Weights of a small transformer language model.
Size: 14 layers, width 448, MLP 1792 tanh GELU, vocabulary 8192.
Training: a variant of Adam for these matrices, 299M tokens, 9131 steps.
MLP neurons of a small language model. Each row is named by its layer, matrix (up: input weights) and neuron, and shows model dimensions 0-127. Each number is 500 + 50 x the weight over its row's rms, rounded and kept within 0 to 999. Numbers have three digits each.
After each neuron's rows, "fires after" lists the tokens most often just before its 100 highest values on Wikipedia text that the model never trained on.

L9.up1648:489514436516446468452424485480438451572469541457558492570445496492411545566499503543400424482502479545475427480531455549519581452565506552396516538484504448518495475528540569650485402536488491454509575490496537539458572545432572478506597484593590416488542458464547618450541523473484491462475517503516579530482473447432448497433420563504423579586414477457430435510451611505559542451596
fires after: "0", "2", "1", " |", "3", " G"

L10.up472:516429530473352486586475477502463501497479604480523510502581446546461548568442518550515460489558420463511562545548310558570523403545524585523441530478443545515496468479454549637522447470399497385500479489483579564420513481517520463482542540523425495416534547538510526463570539457430513505499423524526573497517570506457552566481543424493429534548535423504447482470559449501464408403517
fires after: "0", "-", "2", " and", " ", " –"

L4.up808:448469465538395536468564431488477491507548474515455494511423489578540529514474431559457494505508555447491531541470445576587570536423515496471573499493446521429462525511494529518502558567482531469586505417468505486584562522489521443449565492521543435439541513612430494486447502405487455524360462515479410435435546474541453530470497393499500521524494601498516489495416535474538453586430
fires after: "\n", ".", ",", " as", " Year"

L10.up15:538423412491530547537530469464498455464478528498512467443406449494430481513484463578515532518469459449414629518509462544455495412562485486477466537478500539501462535470415551493526544498365470528536482500464497506503527483518521418565504432544499495416498551447479527548475473549400475474532473459456483556461418516542537525505446450527493502381539518457536453435476460545491435523467
fires after: "1", "0", " ", "–", " Not", " Ter"

L9.up314:612462540473511536509626457441566525484598499518497499517534485499497542464529535547548449471455505428500499435558418424466570524502517560405484452427461498477530552475461492426596560441507493510489571504472534512539510555427566477446581337543496480495483519480463492560464522447545576486479538486477500547400487513529502534445455440449612533353496592503481553463442454574513441434515
fires after: " November", " January", " March", " August", " May"

L10.up764:610534467484538498463540525455525472520461567518492558602453552489528420447490448488532452453474490424449504485572426548557508480525462612450549538581387433481482489455463525556583523485502556441538512420553545478523542603508549453473551432571465402488487619560423474495548609471419487492499531563518538523493511477519537431498522434549524491488566610526575481502528496502496441476542
fires after: " ", "2", "."

L10.up14:531417521481438527528521537570499534506530548426507486465491460519415607519508463427550449533401442476506552517543407517560489399602527531521482549536411418418460577455428466624511512515437510386499439489502594408499479525468452416591478588442483575460441487466590592497558448450485492426538418465479434533544466475526534517513427511672457500597504484524475537463505514494558493420406
fires after: "'", ",", " and"

L10.up1396:546506485532469522532486432474468438506505502553521548594474509544465540516428452507474480527463510511531430522520524404545542591485513559475513472498515500469470519472515537625533478500431496561516492485531544546567531544456484484425556492446413460474478518480481444431508585532534585433453511472496533505492523398563590464469532392549520592498575540462561481499471399521481509494439
fires after: "0", " E", " ", "9", "8", "5"

L10.up488:518374511452568411413548427479581481441488507559533527538474491547518493499527470518568476532450459493518500491498482543488551571529529512528454468514508512551521509493463531524456561435536554483394502530444580477544508378500499536568530460501472626551542542458479478528417514553504487465507475375502490507497366544468501574447585489470411496511520533493517380564471499518554451491516
fires after: " in", " Em", " In", "er", " Lo", "ed"

L4.up1564:558499558489521431636482432537558457508517493541441546460464495460442539468512483569508467548470448471380520468439429454517538561507497587464501577450511517473514626538480574537542562447490447466593543494428562523558517435472491420485483472609570469584439485477454581560546494481526443551537433507453606510374534508533526397494483483494521600476442533535545505423477431554430534499581
fires after: " November", " August", " December", " October", " April", " July"

L9.up1041:468422526537464449492521406491394501458523492490543475487426522614528549555504512411560508496479501477500574487478451526416570463577449540569489504492500487460542525365501575505494392421503430627479507494456508464499549549467469546551531501507541436425512433469486559514491589410512511522436430516552534501490396446512394475553476492469547542480475486479464419509462474551530466501550
fires after: "N", "3", "–", " ", "2"

L10.up720:435490455373463514520457479478544568458532525523510519447554468561525455484534438496562444542480546439536484543560465511525474459521583494525499487431413526542440480476430599569463511452406529435491474477413595482414518436460596539553574480524512491430504478447432556473496577467456536487546456480526472548483510492543455526458501481562331568599522435553531600502541503515570506497530
fires after: ",", "'", " ", " ["

L4.up1264:510525451534479531501466428492492532442520529494481564468469461473419493491499567533535567498523541471480515489464458496465491432519484563563564520565436540441424494530509430489491611469504471492495540476531550485589647447535450506503525534411554506474447547565511526431474592532461567523489494516531510484476462426492421503567560446436490455489545532545442601476456569513369511514441
fires after: "2"

L10.up1191:573474538595415445489544412504459499529492502436413530445483498415498426455547525546492524561468529466526581473488434498467469552407451533527443494559505440467531475519444563466503474463479430546527490499544516393505517516537450432409462405522491450557540501498393427433503559518498476502473569477445482522432576494559515457504492569467509595436550416488364543477481521496454465476463
fires after: " ", " ("

L4.up873:495430374512522535496564447480412451434573510425565504592451565577467637510491473446404580394514582551515458555530458469453529474449456470642533475485498488455446586530477447512457457483477524492528466514506588470494553509380458443523468504489533491436510507522465543476440475520477574515439577454367469448492430527513445465576489477446502529511507589464483522508505503491481593474514
fires after: "\n", ".", "s"

L10.up1152:523400501555513452480586443430578494466452561420429537482459482462530510413512474471516563572352487472542497422526508557491494594453499558417446492542450491478494496453513513408560534539473415597517574430451490453511518495514565427413494370500534505529462596470494451482469599547452498529433531482470540470411495460522510491479506520537552526494448433503447507549548429464573409526524
fires after: " ", "1"

L10.up300:492524487444501478477542488463461480572532485510531418425516505447545521531472458650559421509487593472440410585447539533387523561500455594482446466477504529468424474526410528576503528508466508506429462442489581470590530487454607508395442438535579455496461498508492508575531568587493510474530418462465419517495489440626439495432518528555466460447528573611524542510408536504525546410479
fires after: "0", "8", "y", "cy", "3"

L9.up124:434479405470485432470432448533533493514560552496478526477497471370503379464491509521551543518506444460382545484522455473521599450511558583481477472383492507492496489467568538448501578417585475563572550454513574465509533463401454521455533563477634452485556560515513459613478540482531500560470550479455517452568478444605514466466507452535481436456506467541470540485441446507432485568536
fires after: "2", "1", "0", "3", "East"

L10.up219:460471484508485515494476466416464415519542644497451476489528425508483481543529506533564585590528565493468498549503546473476549479474417601436457491453413460450478492498510493517483500503502450429499500445479643451582504479462413465473538499578572548405461496503488569480394538440470497562504528466412479578562553432483496563522505428567493574531472463541488466453451469542474512433469
fires after: "4", "2", "1", "3", "5", "8"

L4.up421:456514468508525465498539470447554477553462571543536523534512473549492514471508540488603490461404518468455461435488427464485610490583424500502464531564395516527442535416515515638425573515480502446539460394477505425519452482483524399541566474482519377422478429530501539526543503423581559528432480526500467478531536455551428484496517529542524590490488550587462549513451421546403460543570
fires after: "1", "9", "5", "8"

L4.up1057:591443500530486501513484475480505428597566510526564513584425461497437492538547436538447413510575398427514475549591545485472536507524554490586437469511487375547506570537497483523489477477567575511499504410517508448518474473467482425477493529524468492444553531613547559483459477572465460453441397450437451425451542464582495471523515506457440545437519590471483610445482477487525532601460
fires after: ",", "==", " The", "),", "\n", " "

L10.up1097:528502630400541492482615567519535490457494472507446478457489501542536576472421479660500518481443455530569412493527540491577495487371548577566420481494530490606455580572482495447575601428463534464499591537478553551579456430458489453501497489554540551506538563458480412465466500491488488521553496454420540473504495563504604491486503532478583512414464625487458481492573502486516435545549
fires after: " November", " March", " in", " In", ",", " from"

L9.up1262:540532486533430491521555515468511440470450573469435553462435411497506417457472595482584481541523520573509566433495499425586494567479434554502490539570509467505432430540513560436601563478471497491395447517525521475560579510472436452454541439484520467609472558431499525428503554499475464510358551544542480492494489532483438485444506590589499526446569514501479469488446544443487423455494
fires after: "\n", ",", " ", ":", "–"

L9.up1447:529428501610430456582529487532469499537570470539450458457492496486459436483437559445566442456391468468575470505544484599545593516548443543506530474561463593551560491508538566558479539530525563579388569463543542470429510460483381483493472464502519534443441522435517480382503505455472497485451493546542442504518558503485423572455460554515449515451467579512448517395443520591447476481481
fires after: " ", "9", "1", ","

L9.up80:642455602571558440495526439463508498494409539450448560508400469511510463473585502459532503491437431503493511407525476451425559532550456462473476517493429412555495516504443512493479558488468436563564540449531537430492462500510539457485511335567542495517480555465410445462532572578474508563466488468476544537485513479510510590452531390583466519513475470513389484496580504469430456491488
fires after: " ", " ("

L10.up234:551505477473505484517534397423535548498455538520473540460440476488493531530473397401524657491526438455613477556530564554514504496557443534582492535450498481597496459507532534546440557436494469479597395506509536451538432431513438542471460428486404471506507459487420550463463517457469510472400446507496531519448486538526413537499508477436346512513537447474377487519485494513593537527438
fires after: "N", " Na", " A", ":", "na"

L9.up948:497451465509469506514521480477541549345504518467542497458474506484536471476556522450441510568480533448487532564523448481399453497517504524484497463534487591537496591520500536570553481450397566429509555520466585515496444501440498503455507392458382587539390496407430482475499544537398535472482356497482558529480486560523610510507509511507374491545527433455473567464537395539550467532491
fires after: " in", ",", " In", " to", " of", " the"

L9.up194:533489529471490476500525421488445467524483490527406432446492450503420554479543534564519462504419459453555533522532540389446538456510494538466439545460504528575447539466402502505559566552417511487539444491518553501602469524477611495540584403479491544491517501548514469500493467464539556477515413556442506453483478473552461424492532434535517558472529487573542524483440528548479437484536
fires after: "9", "1", "0", "2", " ", "3"

L9.up271:541494495439472399524444420500501479474523576552498519476494530495360484478498516483455528582502421547505465497458462506497560518581548599440491465526481502558473456536521557592610515512450500518536553546506522485518591495417500477465587571491485523559499449541486525474572446430458487473496534519470516494499570545498509472539541515520424519472543499509483518450511418527505450461480
fires after: " ", "2", "1"

L10.up1632:502505471478452480533493509487538501473606563535569428409429424446394523568603528485502475499523516459506443495482502520582454400587502512441463606456465481523389576531490567599558441533426481386561537502500481548553584588489607457538515498512521467592443466492480557517543479493443517501556480418495505536582528473534520554517499433559516636511470478543491531507553424502445534526479
fires after: " |", "-", ":", "\n", " and", ","

L4.up1133:457467455478495570475498451504556474457624591470561419562528475536452461500506515493533513525491427412515499571473550503468570584518405510556500444507470506506537490398529632467454427491460472481418536535517501522489540552490522504490472456502508504443522418443491514416406453536440477460441493414461492475415423355503389591529571538495419473396378508478499543492481542580536482497425
fires after: " ", " the", "1", " a", "2"

L4.up1075:546484537468444485554408530460493515549442512516494534494565485453443537466562462473467524427500498430517535550514418519442498494559405517497473412549431449447432574416446498457577496490546466566491465481522567464502492529449514446565508461433581333510491582429485495524418556479528531486500447518454403463546493408531495544536397418542475478532577588488511434430503517522487553510441
fires after: " and", " to", " "

L9.up1127:524521535451433558557505513477489465398494539540509466486476475554463458525441500579473532512506494513521520527487454478533479519497524427469498486558525548533420496525549539546496563479558526575476544452476513488516477435519475464509520540560502548412531564531484409528462577413443519548478547485577472522488467409496500539393495454541488510511465557550447490449411524513575483431514
fires after: ".", ",", "0", "4"

L4.up665:435463491578517432471540444479549501432476595519527448538474403506535579616452513542458518584498539465502486475533516533551533439475446498526526458497448484575517476440568533557407497417515488512497425416588581445625500567463485472498445496507547437497467508516553512448533529482415589543418456460411549520515410431587440487483502462533366505535448477565462508475428487535470529513527
fires after: "2", "0", ".", " ", "3"

L4.up1565:572546586430475500479566573429492466432510542525606541408477552565528550484501452531588472419588537475534464542437481522483547487536464578536463468517427432535493530486385450543590508550502510508533565409502544541473503551482534539448537498581524407536583482527546489494444550410510502477508531478476504478429496476515475500495526476480530544518547587456438561573503461506503509509546
fires after: ",", ".", "),", " and", " ("

L9.up1214:536430461451560487510529446487581514561476523580440507488474554468520565399565528402503469534552454416599482510486415535444538533644535569397439460520486508501494514455475537567432490522445499538487571509388600493588421521546574484477543491497526523560475476426493544501538454483452536473502478496511414554519521463496521477460471556566456501492594467454413548472502396494538490482506
fires after: " ", " to", ","

L4.up14:505486501443530520526487457482547491396458541391610422615427504559437496460486563580511510565576513473496470557360420501460554550465407486538531466500530454480479495417452504421492511463560549535559419520410492453603606434440471513475496377504516486431548577550485481485428515583549548475546501457547465505456509468553494535498519444479500573451465602506507436449436552570513445472482
fires after: ",", "."

L10.up1451:617559552537469514529534554462566535491474571489579487547470519545453490451511508569498496518517390512553443503612532514511517520459511620482475492574422476470450498462523490482502551553511448517517610490534509455563523587478455487510532523464482485521512508452541476534527439426453499489425441439438628547502425477435555447436549472472572560455518512528532522412432395530492434495430
fires after: " ", " Ti", ","